config = dict(
    n_layer=26,
    d_model=320,
    n_head=5,
    n_kv_head=5,
    head_dim=64,
    d_mlp=1280,
    vocab_size=2531,
    activation='geglu',
    norm='rmsnorm',
    norm_place='pre',
    norm_eps=1e-05,
    positions='learned',
    qk_norm=False,
    attn_scale=0.125,
    bias='none',
    tie_embeddings=True,
    parallel_block=False,
    init='orth',
    init_std_qkv=0.0241,
    init_std_o=0.0,
    init_std_up=0.0241,
    init_std_down=0.0,
    optimizer='adamw',
    lr=0.00147,
    lr_mult_qkv=0.4,
    beta1=0.95,
    beta2=0.98,
    lr_head=0.00644,
    grad_clip=1.0,
    warmup_steps=233,
    schedule='wsd',
    decay_fraction=1.0,
    decay_shape='linear',
    final_lr_fraction=0.0,
    batch_tokens=131072,
    seq_len=512,
    doc_mask=False,
    train_tokens=727200000,
    steps=5549,
    dataset='wikipedia_en',
)
MLP neurons of a small language model. Each row is named by its layer, matrix (gate and up: input weights) and neuron, and shows model dimensions 160-319. Each number is 500 + 40 x the weight over its row's rms, rounded and kept within 0 to 999. Numbers have three digits each. A neuron's up and down rows have the sign that makes its largest values positive.
A block is one neuron, or neurons of one layer that tend to fire together. After each block is what it responds to, as a language model described it from the Wikipedia text at the highest values.

L23.gate64:502499498526476510504484485553523493433485518468532454530545483413463470526480495436536523472533454491526518567488372485497530554518493466509528518522378516534550471485557501503484498552507547511546559514482470462503484472481469518509431442539514460534523522553530490458540444507514530506479593516514456506490397485555470418496476527526533551472492553516455474439504551480480421566451533497440546545550460482582426501526561459475503509525476467476500482507457431494423494515579486
L23.up64:439528477503490508514442437454451509493478538538508496445560492530546549488465569518494481518538507423511412544522480503485436556517447527450465541528490550480529461526525471496517422542435504498429479544466500478510560449580499447447524528550462548507426535500515481532528438502525527481498425501494411511390506482574539514525455442467512406511540532573498505507493480455467526502559500562484503479519508466497550451502484506579507504457529465443446520520508545367483497583499521
L23.gate342:516550501517509472505491576527481495569511450515552506535478477466436465433550528482480476499510477494452487472476520473506430490519497485544480546545417536535493489503499509468474569494556518408479479489533429495430496554475526470511479446496474473499469394523472496521538466546419509428513469513536531472421532533490610478469495528517585498521489591575550435432518582470506444485480494541512521494481581508469497455491450522452496427456496462518533521570461519489467477511508507
L23.up342:441569588506507507538508544530488518456459463516560467455543545495466541553440484525502541511454478433414512515539470469479525554567453497586446588494496524529540592484521480504505531436472507494494486510453426505493466440486436445527485478518518546471500494476383483491502504510535555476467520497555508502438520485542483446590463478502470476493508529497483527440487500491473556504433478465435501486567492517499492474556515551476448447524466424419601529565530534459529444473529500
L23.gate621:543522537474520547497481532525504459448566581520485453479474473511453481563462452557490482546505475424519493443531465475514561507499520488500569480498453524544542512514573442573472452441502442535613407495496548466505519485507497483504518421533475524583537460496500463523559446527510560496491493508467502553484516544543469473490555522502552558479531502579511468450495494545515478551486528517475462545473572518573425487503525510547409430546526489493512515512426463521406491492573535
L23.up621:579499439449466472601442470510547533520414532478516493445514463494455531553521559472490478548457440494444557558448550489518440494523527507525487440652451490561523494538447558524439520488476471533492548542453561548543567440535474481490502497605506517501437449468534477468511431505512481528452516520450448488461451522593474480521481410503514502447534533485523467552558543448532551501537554511486467474495461543516526465550518500503470466466488483447446523501445560502468551532460488
L23.gate832:519533450527440549465587521480498505458412512432553483424516474498451516473464492512484511595584466488504507503536503574555477538507588456473507434531496537497493489550493499505472550429525544501494518548549502466517473448506518552521500469512472493502574469533488501523595509490456528467528531548498445480486453536513516466445503605536545540546500505511538548428438474423540538561468440536470430489494502492499492448561526538510546425518458520573514476469501472541497606525463534
L23.up832:548565478466477464496506558484557503519530480569508442494561527459469464442529538530457454505430491500467441493505488474539529520496461508477508507518523536504575454523451447561535473465509528508498593438536538518534465533468578408590464597475481544506502507559518440527520476401517466437550425541471480456416433534515468539540480509478500538442520495485490463531483539498427497487500498495579426492573450465546507490588530457529519537507497462449475582538479473507473435496496516
L23.gate856:519527511487521411508527443481454474506504438478523466458470473522440465572502531494482411506546446511491471487509497490542481513558439550551513485474492475541478448523514516479527508359557513549476444480490518491550545478505522528458523458418550508535460470581363549445494453515474528492562499479512459473543527627563469489521449509543538547430497519525471459443513498467596499437541544495517502530453437580513476541555525550495484490540480484498497474501492511517431457551459486
L23.up856:489476514482501474583450509516554448531587427454514470480506460472560475529601500539480491467553462427483457508486533500603433455572492509574459474480503536501475499488566427493505438499509544599526470499442526422489457431421517480484498471569456426484524553489476531556511497523502431606499486479521498502553468548550511450466486479535441531470442553469431475615503463479522513562473482576478548514519505538559396518531525531576525510478480462508433526475528550560475551482499464
L23.gate933:471527475531467506558501489492479554505501601496506452454477543591498559542515458516512552470470539531484566541535536449520415541524513545524517499452485474550466469494493467574532562511523494468520514523483502503497555473490482486509525480511415516526459538537446549501470359482549526456505526471502526524522478478460491466456550560486577514536552501542525549507532480459503480519525497499536542516498524542527521501623469495522537508443471456459447473521464483555529586526561533
L23.up933:490552488503568467547474522473471459515477563576486428534560542514406476452554532536482526575599488482561525505512511553494476459542515494541531533517462512537513483457503530511473520523503530508488476468502510431515541481526548492454598424579488509512527469524464472531494516540520410554504557442502459495478452461481503517473514545503498470489470482438470448488502537431537517491540500542439491514567517493441501506511491513492539543454455532466515475456454431485508478463496415
L23.gate970:507486518545485491554473556484421480526496503488528444495451519614455605524502568495494477508442510469392426434484495464430469488541512501452539499451487503491512551470481459518484481490538475581525520488548477431444515498497437503471511476579411552593418542491496503474487490515453517531433496473499496518501487540498446538483505525457522496529487529474452509542456550484499491465523480547527430548454544506584450539446567465495461427506452582545612412483469439545492559503483442
L23.up970:500524463457509468456466419469475562443520529572482468523521482505446508455473430484482503498573515473520513518517553464584440454500503505625490545517474503467525495522522509473471510523470467500468440439553444511528549465468573516476479458544546537485512460481523530519523487454458459509557507533496493467447519475550505510531478466511521551490542518506533504502497511510504548506450462395453499456564466460461500499520517618593539573506486450491468497605498516420537501551532471
L23.gate1185:451579454496441460501486470527420493513476513488485414586483523531550560513531542479424489559425500541539401543516437495501454509487508509488523505415480475542430502498488447508365518518493487563516531538454514509456483503498518518569470472588452533534430554574482453502489487525459500500515507508528427545501485512506464537458455503552527457416450509484440474463489552414548417488508551557570560521506552531511538424452527523489401498419489501445518548542528479477545490486541478
L23.up1185:438496487541493526481453497526573492494476499448518498454455451427489457513534438538585489535454498453527524597515454581470509572457490499524505485474459469508528517490516443569449516485507455504514534532496520457544543509480531527551515560470452480604460531579404538471558461533514461540502497490484515492512460521502522414464443421510493538481547501490438475456492566513516526477584503501462546530528511477507477472557514479491552431532491431430459533551465461515460489545463408
Start of upcoming name or heading

L23.gate134:501494522465443386501477499520537511523501554551494462492502577518500545541515537516391467535498497577417445544473519460548520518405569526500427476465506550489499503480565456465543479502525500467506449489433477496432496474495492492493447442449508460498457546533500615481539533493444542415526425474426500461499521521519455526473500499437490514506500484488514428461543499509492471472482569465507522508481469496595524503490513568546504532471502488526528526515442468496463487554488539
L23.up134:454473548503454480483437499527542522483542496488520559559499461500516508540501510488477455492497595549536474571493421476527478542495528568483433506491576429546531408603567409494496504463497502533436561489508478506459487491555500540485511510463469521502560519464527546428545526375528481533468428446463448411468526534490442507500468462487446515472493464535466487450590520569492491508505487482541580475500512468550440540517477519542453543507458490506526536461560553577489526527531559
L23.gate289:454488547494564505522465490540482536485523509489525498512524449526531526501552502484420462387446513507466432492509505546503466512561519507383500425538528477479535518450443514457473518484495566605502504505502472550423536525479518428498465450513499486532501497481472510525491432467407483426568482476430446512525562501471463399553475550491563528453474512492509521438521468509547432442537485551547422440424486497483564499525464533489536464486492531421476483487500535554475512474515528
L23.up289:552558477502455515503437512448489499533469480489517453493472531461477434539505482517492508495521494547503546522516422523523502451463508449496409548485436467563428488499543502505527452473503507407516432584546548508468492540488519543560540481468403512583496532487513503477518502479530554467542516523571499539525558509536470505561566494480458501562476521487475465480506499502465533530422454479487502495525464543545519434442529446466518557542564496505566455568465566508495413512463530
L23.gate615:517534446515494505570487492500580504483479498541475531510531571541516469507560466437533493479503506499521515542543528480539509472442509499493575510496529499544548612532495499488515478544544455472535420426593509474495483542479541501571437535477492493514509520480471476510484530524459524493496584452469521491498521592519506523480480490452535511498479552486459476487517533497486496507525444485487449477519471519534600494467476506488495557443508561507528532539478436510541497559468519
L23.up615:540518521440503509480463522571526474550547507487542490542471478437564542479530516437494511482487516478505483549493480453492468485499536483511550405489558544461516481486426542509481488431563589473468521411503484500519541493495471588509475491571473526499462443491565488494527487504483517511516458531423496541529499587512468491461516469493484486560500406520448478480469451492503520449501541475449500489447518523623458547529511455506546461525420452498544553496509476493446483561488447
L23.gate722:476463522511429415534470521455510497500488520523493478452428536533475527534552555394482483439471508519460419518509475457488492538454588554507539394471497452562549546513501415531528499431554508595496481404489514521498479458569426485487502501518513524535487482533475564544520481517454478460528514522459541522469484515497496453474496501455466488532508530521485448428432503482433480499547535505516489452521515470456579480551540471457445541495582516527576522524549447556452490566500502
L23.up722:493508553534513501523536529484451527565505489545564575528442524527450502527501489458527492502492474496490490485396430446486516541469554571459587458473428463533524478484513398527500492445516515555414510414536455546498519479558525532523498501502550501521467499476518530596510541390490439489540482517420502414439445495537470479559534500481475512530564518477507446437484503439520530457573525484533466473532510454467495527506524458521468550448549477526522503487526488553481453504511496
L23.gate733:442444564549487460466450545501487514472509510469463463563464515430492536409498483482492496495466554561528453518558460498540469472526547482439485466518541560511454510473434518458521463529514484520470401508604472570427503474488532585480499447447516573545443514424469508507510507418527475519487501542487491506512511463468472467495504534475440481543432447467491527457504579489518568558631465493435479422525543498495495546431414508497486506570560500452474464475552552495481440509475465
L23.up733:548449538507546462467476470499525539483503522520549504500531519531428520530519464504561397471473483468506494564557547481478428520471502538526515464503444526529539532528562524580612551507550472513525467519504593550447483500475539428494489443550519523492531482496540458484449548553457468496473509531511502451503483563508425497556477460464476503524558513541546536507476522482527508467466584537510520496484472590517542536512445432463504493554537480471450540567516472502479427534508501
L23.gate854:521486573586518511509523464643464569530513480429534458513534507492588471525554512459440457466435472524467414524506474557533443470543506481453538516455481496513524524556516550499527471478528522498453525438557504436504586510536520550499504565494519437498490551534500481381491512491493536494603499405512486541511494581555533388464467453457498514567501479458489535520537530478488489480621460450447480422518473485433524494527489539452472449453484473471453504503482494528454499562493465
L23.up854:537537511467501477513536462419451496456545485462572507527480476450394464559442497520521505476498461497453480488505556488477447481489515518516468484431452521526481438471501534518484485481500483539522496474552610494457476523588546600509490483500481477537464528525428563544547508522439534497490397510466517527477591476551509474512599489529544533520489488457475449508484557532544555492516558572433530508508517564447450463456523504524468408524433522516559425557536547527539491506536526
L23.gate1213:515524464493531481575490529502521451475527527436515541504472491536516473552525514478538511464458533514424483579500510496567543493386543462515537451397515522556492480535456421504510492502521480541458533401462535466516541500611496478525541509491470522549452537471547487514508509518453500475524437481476480470521505551529506531554530496474507483527528519564457481422524547528507432481592558505511580447488527452499512529505471502434451544550518441493574492535569479489517544570471589
L23.up1213:509524521508501534548507509465496532570494481499495510587497525444440500514495524443500445472487522561507536484522543456544523452538516589539538463495503445547536604482451607462513453487495504532483479481544528515461484504536538535530416510392544431496479549501542576539558508440487535462566452504480435460543476538455413467517541426449454540468524488479505535531490507476540509564471506534549457613559507494537465546510599488482538577458505503412545508564574478546573405573516508
L23.gate1216:497458447516488484524495506561477460495526515473517490424481479551528536543509545559486453481485426489505499476479497509552507516520462499447501431418489485504408535439435476522510546467535470540471414511459518523466467536488538505483556468537460488532535462482563480491510554493434521511541456425441462502500547533523467484470400518415546504570499596509481535536503482491472504491530551546507507540470538478478521498567461522550442474597555537432559523458462502463503451577514540
L23.up1216:437476501453502531496478520507465507530510508549477458539428503468487517567452549489461513417528552485486502550503509458497464484500553503521512445504455461531535532473486478465528471375477590497479404536513495464441502440507474462502459570556489472468481525550560485499506461560465541490493499518506544517461503507523483447476477492493474520518493479471444446507479519461528477545479493443487553424522506454514479484492533476529456448497510555551499444518550486471529489494530439
End of clause subject

L12.gate3:534463488504419509495498445544495534470483445456507483477496453502477516583449556503458542464520489517563517460491467549512456482470555526464512505507393485511549461514514492469413514473513546644403506580524517497463531565527435536456481464519487510504583453579557592463453506477499540544498536496516366512485455516505507488480529499439449484506496574494480524522544546460505531494497452560524499502514546514465530534510500548472455498444573586525456532483505580541493465515486532
L12.up3:518497496483511510490519524452523540494500487432517534524460494481472526482434511521444551535556488523494552484458489550527528464479503480530493530489537522578462471516432483479472462447465510513462559516551567462516593427402471532466516487498543587515501495470539548414459516451615488534501526515517484494501510479567512503500539547381485441452515549499495477538454496477490513517538508475409521561513480463488460498480534548482493525473509507447512517472500430465563468465553528
L12.gate64:519495534528504528539537510467558542469443432565511498528428526515473553408458464526471543511505522479473527450528462504490434462465489529450454497445505465485530530558450497500411526435562476553440435615588497542475505468573544528524480497531495490418561521496556418535486426511491544511472536489435428493495511518523463462449464546433461518474463463447471451535436505488545571496502486489572497531518498488488454514490463449524519483486472533495413504488534505495490490523442514
L12.up64:605537509490490543527481510518492465554433453504521459560515557539509532525456494542380469458620541458513446523433477515460568525469564467521529401538450533591494478481483508565455484529513484524539579451444518516527517498523510520467515494507500563553577500482554553468451477541492501506504565506499418593454483490526467522476498508500428447474550502488517454453498473545477462424482554483526488465509524502515546537551531505485504447431526480484507487467446560521482512451421507
L12.gate627:528509505498507510576523546447534475522462482528527520474437514508481479546476531489508524424503495513517472521473436480505512507466583484441522498472498465488506485539512482450512532452528497482473516497566387543564536472548472534517486525533510507547500542536534552500450490471515485509475599517503420504544518541492525513504487530435518498470442490475477424535540513477469498462514540484461557489469480577504475511549524492480459495458544505507444542485495580493523503542503576
L12.up627:463509476511515485499481518488424504517539479435518485556432496517518517434512506531528437490495519485530466443503486512531555535552556494550444444555561501503522494584525518510471489555456514592498563523561439470518580528477405510549484562506532528492557485551492474445505487502506478525491499482484534508543473483493489528503465539444464484485469545467553436544579528506435494471451535501416514521514523516497472468463443564465480514508512542472478448572497528500484514470524454
L12.gate849:446469477440497491504472485478510484485420464439482448502478475440445486520454510520533457473559522539500522480511478515495519523455524547459529514509474394531496520510555505449462485454479459569483507607557548518515516517468490579432454486527526533496487513564555615456512483438542526570486490501472433479489471506514453450484463551444481542503457552498484462564546558486541563451464489531502511545468525484462453533552528482510486533534529524538469556427574526532574511555447470
L12.up849:519548529527487585549517526532421517558517516485543475555402547523529532519482528434471600535489478542483497493526466405501463495461579448458507508462532554508531544535479505494513470485471585510394562458537446494504492452481428535496457532500532484545490556549543475518476458498500532478539538511490500533520464476524449531498502549466440499454502463519466518531509489454518521515582457536449544452487453592568525518498551477454458487507542505457528532523510434526521536499490600
Closing quotes, foreign name endings

L15.gate208:452478452547545477484462531514464490461454445547534497448452537437508539525558474476444487538439553544527541496506517461483532560483500500501576478531498520476508438483439497468509526554490470558504475497491507550446557491580470492516493490444530470517491523541516505565457485531460521494554554506426495537462494466541496569510571581484493538481531559489529601460475461491428504557562515552528470445496533494451504521463544497449484470502507566536418580464533426532524445462452520
L15.up208:584511430494542498550508557531522443524426498515556523438471498547494534494399541506439507451468533447479502483474460494513555527513523450503556473506473547473506455489457450588547493505493485556515464510385499466458526485488532425438577496511516564519518535562445494484568508501440490488514474499478504530447512519536493518570532517448399492481506580531453493495422518562465489453485501558493454535508493474521552507532479491487419444452504537536463536483534472490542438450475442
L15.gate843:472559460544475515520494480493501519525416442468544458578449451494423558509541511447490439517546632519517484509532564545528495542527511486478488564571399517515503539418481516497471536531495544476483557519583459536515558477528453505475543503482458570535477500518456545538578468464452521516474463468442546523499555474511479570483534532538523498475559515382424483488499532438552485485498453591520521469483564518501506540522484416492480566461515409429536443539538513562499517484463496
L15.up843:521490476500495519530549491544516447483501465562542494485501532502471543555525505482405425473491458472522492436454463482426512555574560491484542448509483373426514553538538514540540456478483503617455521497584525549511510472562491436484464516489564508534486514606522552566478567531432490507491514518508537507514460538470558519587552448552562527446509497519448520412500469548517518494505517507534496479488566514487482480481467515574479471449483499488450595434503432470486493487470497
Mid-word subword fragments

L23.gate27:442584551504479487487534518505501491443459481488552361518479503494494488508561530485505525574450492481444543445544502510439478400529465576490468477541472464475444508438536451484559532392455494508488489442536468543426476492481491569491521523450598497501549483511494552538519521457501501545510489465531566490486452510524501501484541510530443544547470445487511438499562512456530487535586516499558538467501523462506452503514559462438463528448531508452504506502535496542493541514505440
L23.up27:473496551493466398492560489471477484471426530520563478489474504532496573522546446457478507494499385414460522455496495452478452523534494540502491482542493526497450542490494500518532527518556527474517490500551480510493498508425509516489489563541528530469488541504481475466517506489462501449542489531480432438450415499602457480512491523505472578482420512567521468518538463501494488569484483522583452555537491551464510477483584512464531437511552436549503495457597479534496449537467529
L23.gate103:494486430494510523492526507490550524565517509488510477485524515517435530491541496510515553539453468567477534473547491542506566443520561535533498475550537463516406545441553460533509545481512525472445497477480471481556485511536507494511455480485497436547542444560432572507524578475446517546523518518437431441488503557487485500510516523510504534517489514514483467491569496453531564566590475497521426544522438561509486485565601553407459500532527544503494535517506600499455522514499446
L23.up103:599518458553566536506472517518447502539508500515440500481480495564508501510463505558480432509455441471522494524504527459534544537446516498533528408449498465487543515519553574522510520410478511469527498458485445522518513564503549505528498435482496500496447496546477559553551485525515518498444452451488443544480521533506474500506494541526593449505493486471468442447514456463489456529520489484495532596504507467503407486473513470516523569466536505527395499445463458501480519513521472
L23.gate410:472442495500437528524475497540555550496496462533490535427445532565544531493530484482483448495494531493533508483580487515501540534556530483503470538503489484466587469431498467475468458511615472520484424469496520501505499449445557458574518506483514495480459483469524523527512574516462599481497540489488509511491479453512478495488503522495527560533464504552446541428459484506492537418559495534482570558526427441579504475514475509439443468452512511494547485580513454581541468485549414
L23.up410:552494515477449481595500465507486531555522497443530509516482506523515569565553478493479438478467537487512461449543517453535550527504534527534495508478462454498469486474556525538488494493553436565459487465571478451578569445488593485480510481449533546509452513559485512505506535490493499455500497515528535483500518487534457531498442504448502594488510436565536487514527508517467533496528478578486515546529470474530552590493491522500471559471528483465586553528445500486497535458480499
L23.gate639:530525457496577528568503641432482513456457512488469528484460493521514431510551452474489452564518551560494447475507452447520518491529568511453478577539526586499531508491494538465521485521564515488528492440475477554498519501476468542449495470486558434554518423491495481463527514471526523505549553480452473533469422503469523504471520518404562499578481505534440501477462448492473491464516486517462521424519517499454530526534513507549523498430555490433479507562543476535460437597476481
L23.up639:507502471446505488566520550497516499492489537500540547488490466546455417577537500522514495519506564512464467514474522392515446470531467442464497536513577562527541506565495560500461508575509545389503454460486462540437474492515553525440540498523603451529510406470487473511521470512488500481533481545537530518447432498537460471456536529477560517522557417580493506503441464526456452533533492442464592505489463469511538510496549525474531583535629473511504477484501545508455500529460468
L23.gate723:462540519538492447497545458478562535445506505505553543474504504475529451476489537534414532494509579537500601489510439441511534439468451539548447509447456498508448546524480414568578538508517500468433527533482485532473535529520521439467489446521500447503544529467478552538491484528519473457518539517481492534490548441549483542491545537552475523472488455518540552450564456464492406550508517451514499521543436509476501527472519594465395402534497416546509534497474562504542461501480418
L23.up723:430469513442524544459500566553472441550478507497501532512484491455548535542514590489495469494485533497555474459452452521432506491526522522522577619592453507464517484453457481502456502506488509455494492408526485486533481499510518532434489535426514509520574562521471585423467538465462448500566491504550554532475535478557467518467521520476423511484539465501526532493507572510579512485534411537512577482506521483465462552545490486466496551662489515578507495573592439510548537479468509
L23.gate751:473464485469487427536558531500494471461466480480512442488543430501491501454545506624488467482518488487451480445521480468404460489452528535510446533493576552488496539502557460533437496528559423542505548451534527514535541533425491502451512515479517511600565439470451479466465596483451597472527528456516447486490507518474497422465507485503484497488506484470497542489601473480497529447521438533500531487501525435475569497522541499537503517450475569525508477524541521501468548597463521
L23.up751:554500443479545496519617498476467491494464509532469471496511531514512497486492533624489521540497488450579502465432502506545603464497477522464523482519531499513512477422432448520485539452578431553506521483547478504469468501497484458492523478470550539466529503507456464478496524531463628463533526478441474578469410534460481498462466484425443544455529432555416510508546501493505565496493601536516448434473447472497495510548474503518522475468487549500477477494511441524509542510484459
L23.gate785:521489439526473508488499450495483526470521449451475497473516440526501478514575477493543507425522420466422460531495465502473489565466521443551525469494429532533454480499420481407470503471502497488488479495523522488488481489527579493502504459494496518508574459500505587495543473478467528539451527500586489550564502443516486499438461537480521550490515427511495534531527459435421512551543552547514527509491478560485503492494439505452474467561489447457481494497509521522447410492481471
L23.up785:547510484468543518492439508491523573486534506475453489527384483449468493466563526435424506467475502501458529504538509478528500509542521473418486503494441586445549490456507584591510413454563524493454446506496541544487506546495577576511477448512496487483484462422503488515555463547517497455591512497454516517500473471446592521518489520544501483502536548517542488491527493494449455481547529557497524474473492513491523495472551511546476544473534464426534459491508557406483545474517489
L23.gate1012:492580459483442554503597524457500496468483545498501494522512497495448479463482514515498523546512491448475536489504471479513439473496534522479556484482529592500474487520459560553522468522594498529544454414507467434516467498445507506473450464474550553432495493519503474458507496564472529550534525517540445547426449546539548453489505516451546550504453544577488548490590465440528595442498500561527554471488498457540451506493467511433499430585488463536500479515491525540412536489528521
L23.up1012:563427527557483507517429470535464520499543498564497484530560500435477513483421510536567527455453461514525481562507504548439487473468517446381530536501487454504515521434523491484425466470470562517586582460466501556448516510531564504475580578477499515510557481476508521468516477451484508485562532506503512527445414459491512494525484467473472468458465517490430482551521533477516527395498484485515534527482439460450508550525478535524488422469527581520520520564482488554563403588503460
Word-initial fragment "col"

L15.gate606:479471477464478413561510426453471525535441531434507470454466523535482499548520474555464473510566446558476586486523488465522469507472491517453509476522535498527530483488552410507452490575515494487553503487437477474553481422482491488479534440557497469495506474524442489524583473487522604565510475453543521554442478520517488507550450572463462463523468588518550526431538453520538450506529500559494520413525433459467493510471517514439462450521479500507450554460442540517469468510501523
L15.up606:556564527580463498509501511518440472523493472476449546529509501537490483477492496477525521484543528506496458445514504537574485561471554475498521502485500535607514494535462462549502533492529525446519526508468486467486521512575467469535541493531511465527414460519553491420510536519482507492486470496511496498465441478481561528471519520478541515488470407532467514470486457527534375593548436427587443528480521519461507495510441441506509563510486556482484539567473542501476529447533404
L15.gate1262:472516565483473500530508516524524490554521501531572449486416520598473506544507563511430462476504485476585479464537441473517518523498610502444497521452497539562532499560485401505520546515534507515523435491455458485447515500485512567554525471437545392484556511434556531530588536539477520587478510546503488555514517528542559500524443436509552501541553491557452488485431502443523533491525488576565507433489512445462501560525464503429480463475558527468534555525515439500468499503417517
L15.up1262:474534567504488444495488427519580605567508457443561465503522490480492470554482553498538462500483466547566501560563455499570471476560480538445496467513530477495496428504465502472475424437495479563559504548449517526565474581488476524516512459635538510557504535509509563514492550413509524538553509490414571485469570504496503450525500509506467550532481564473541471505497463518526488496551504588483493504472420500501527511478528515514467540459482492514517617542455521454466517510486541
Adverb word-ending pieces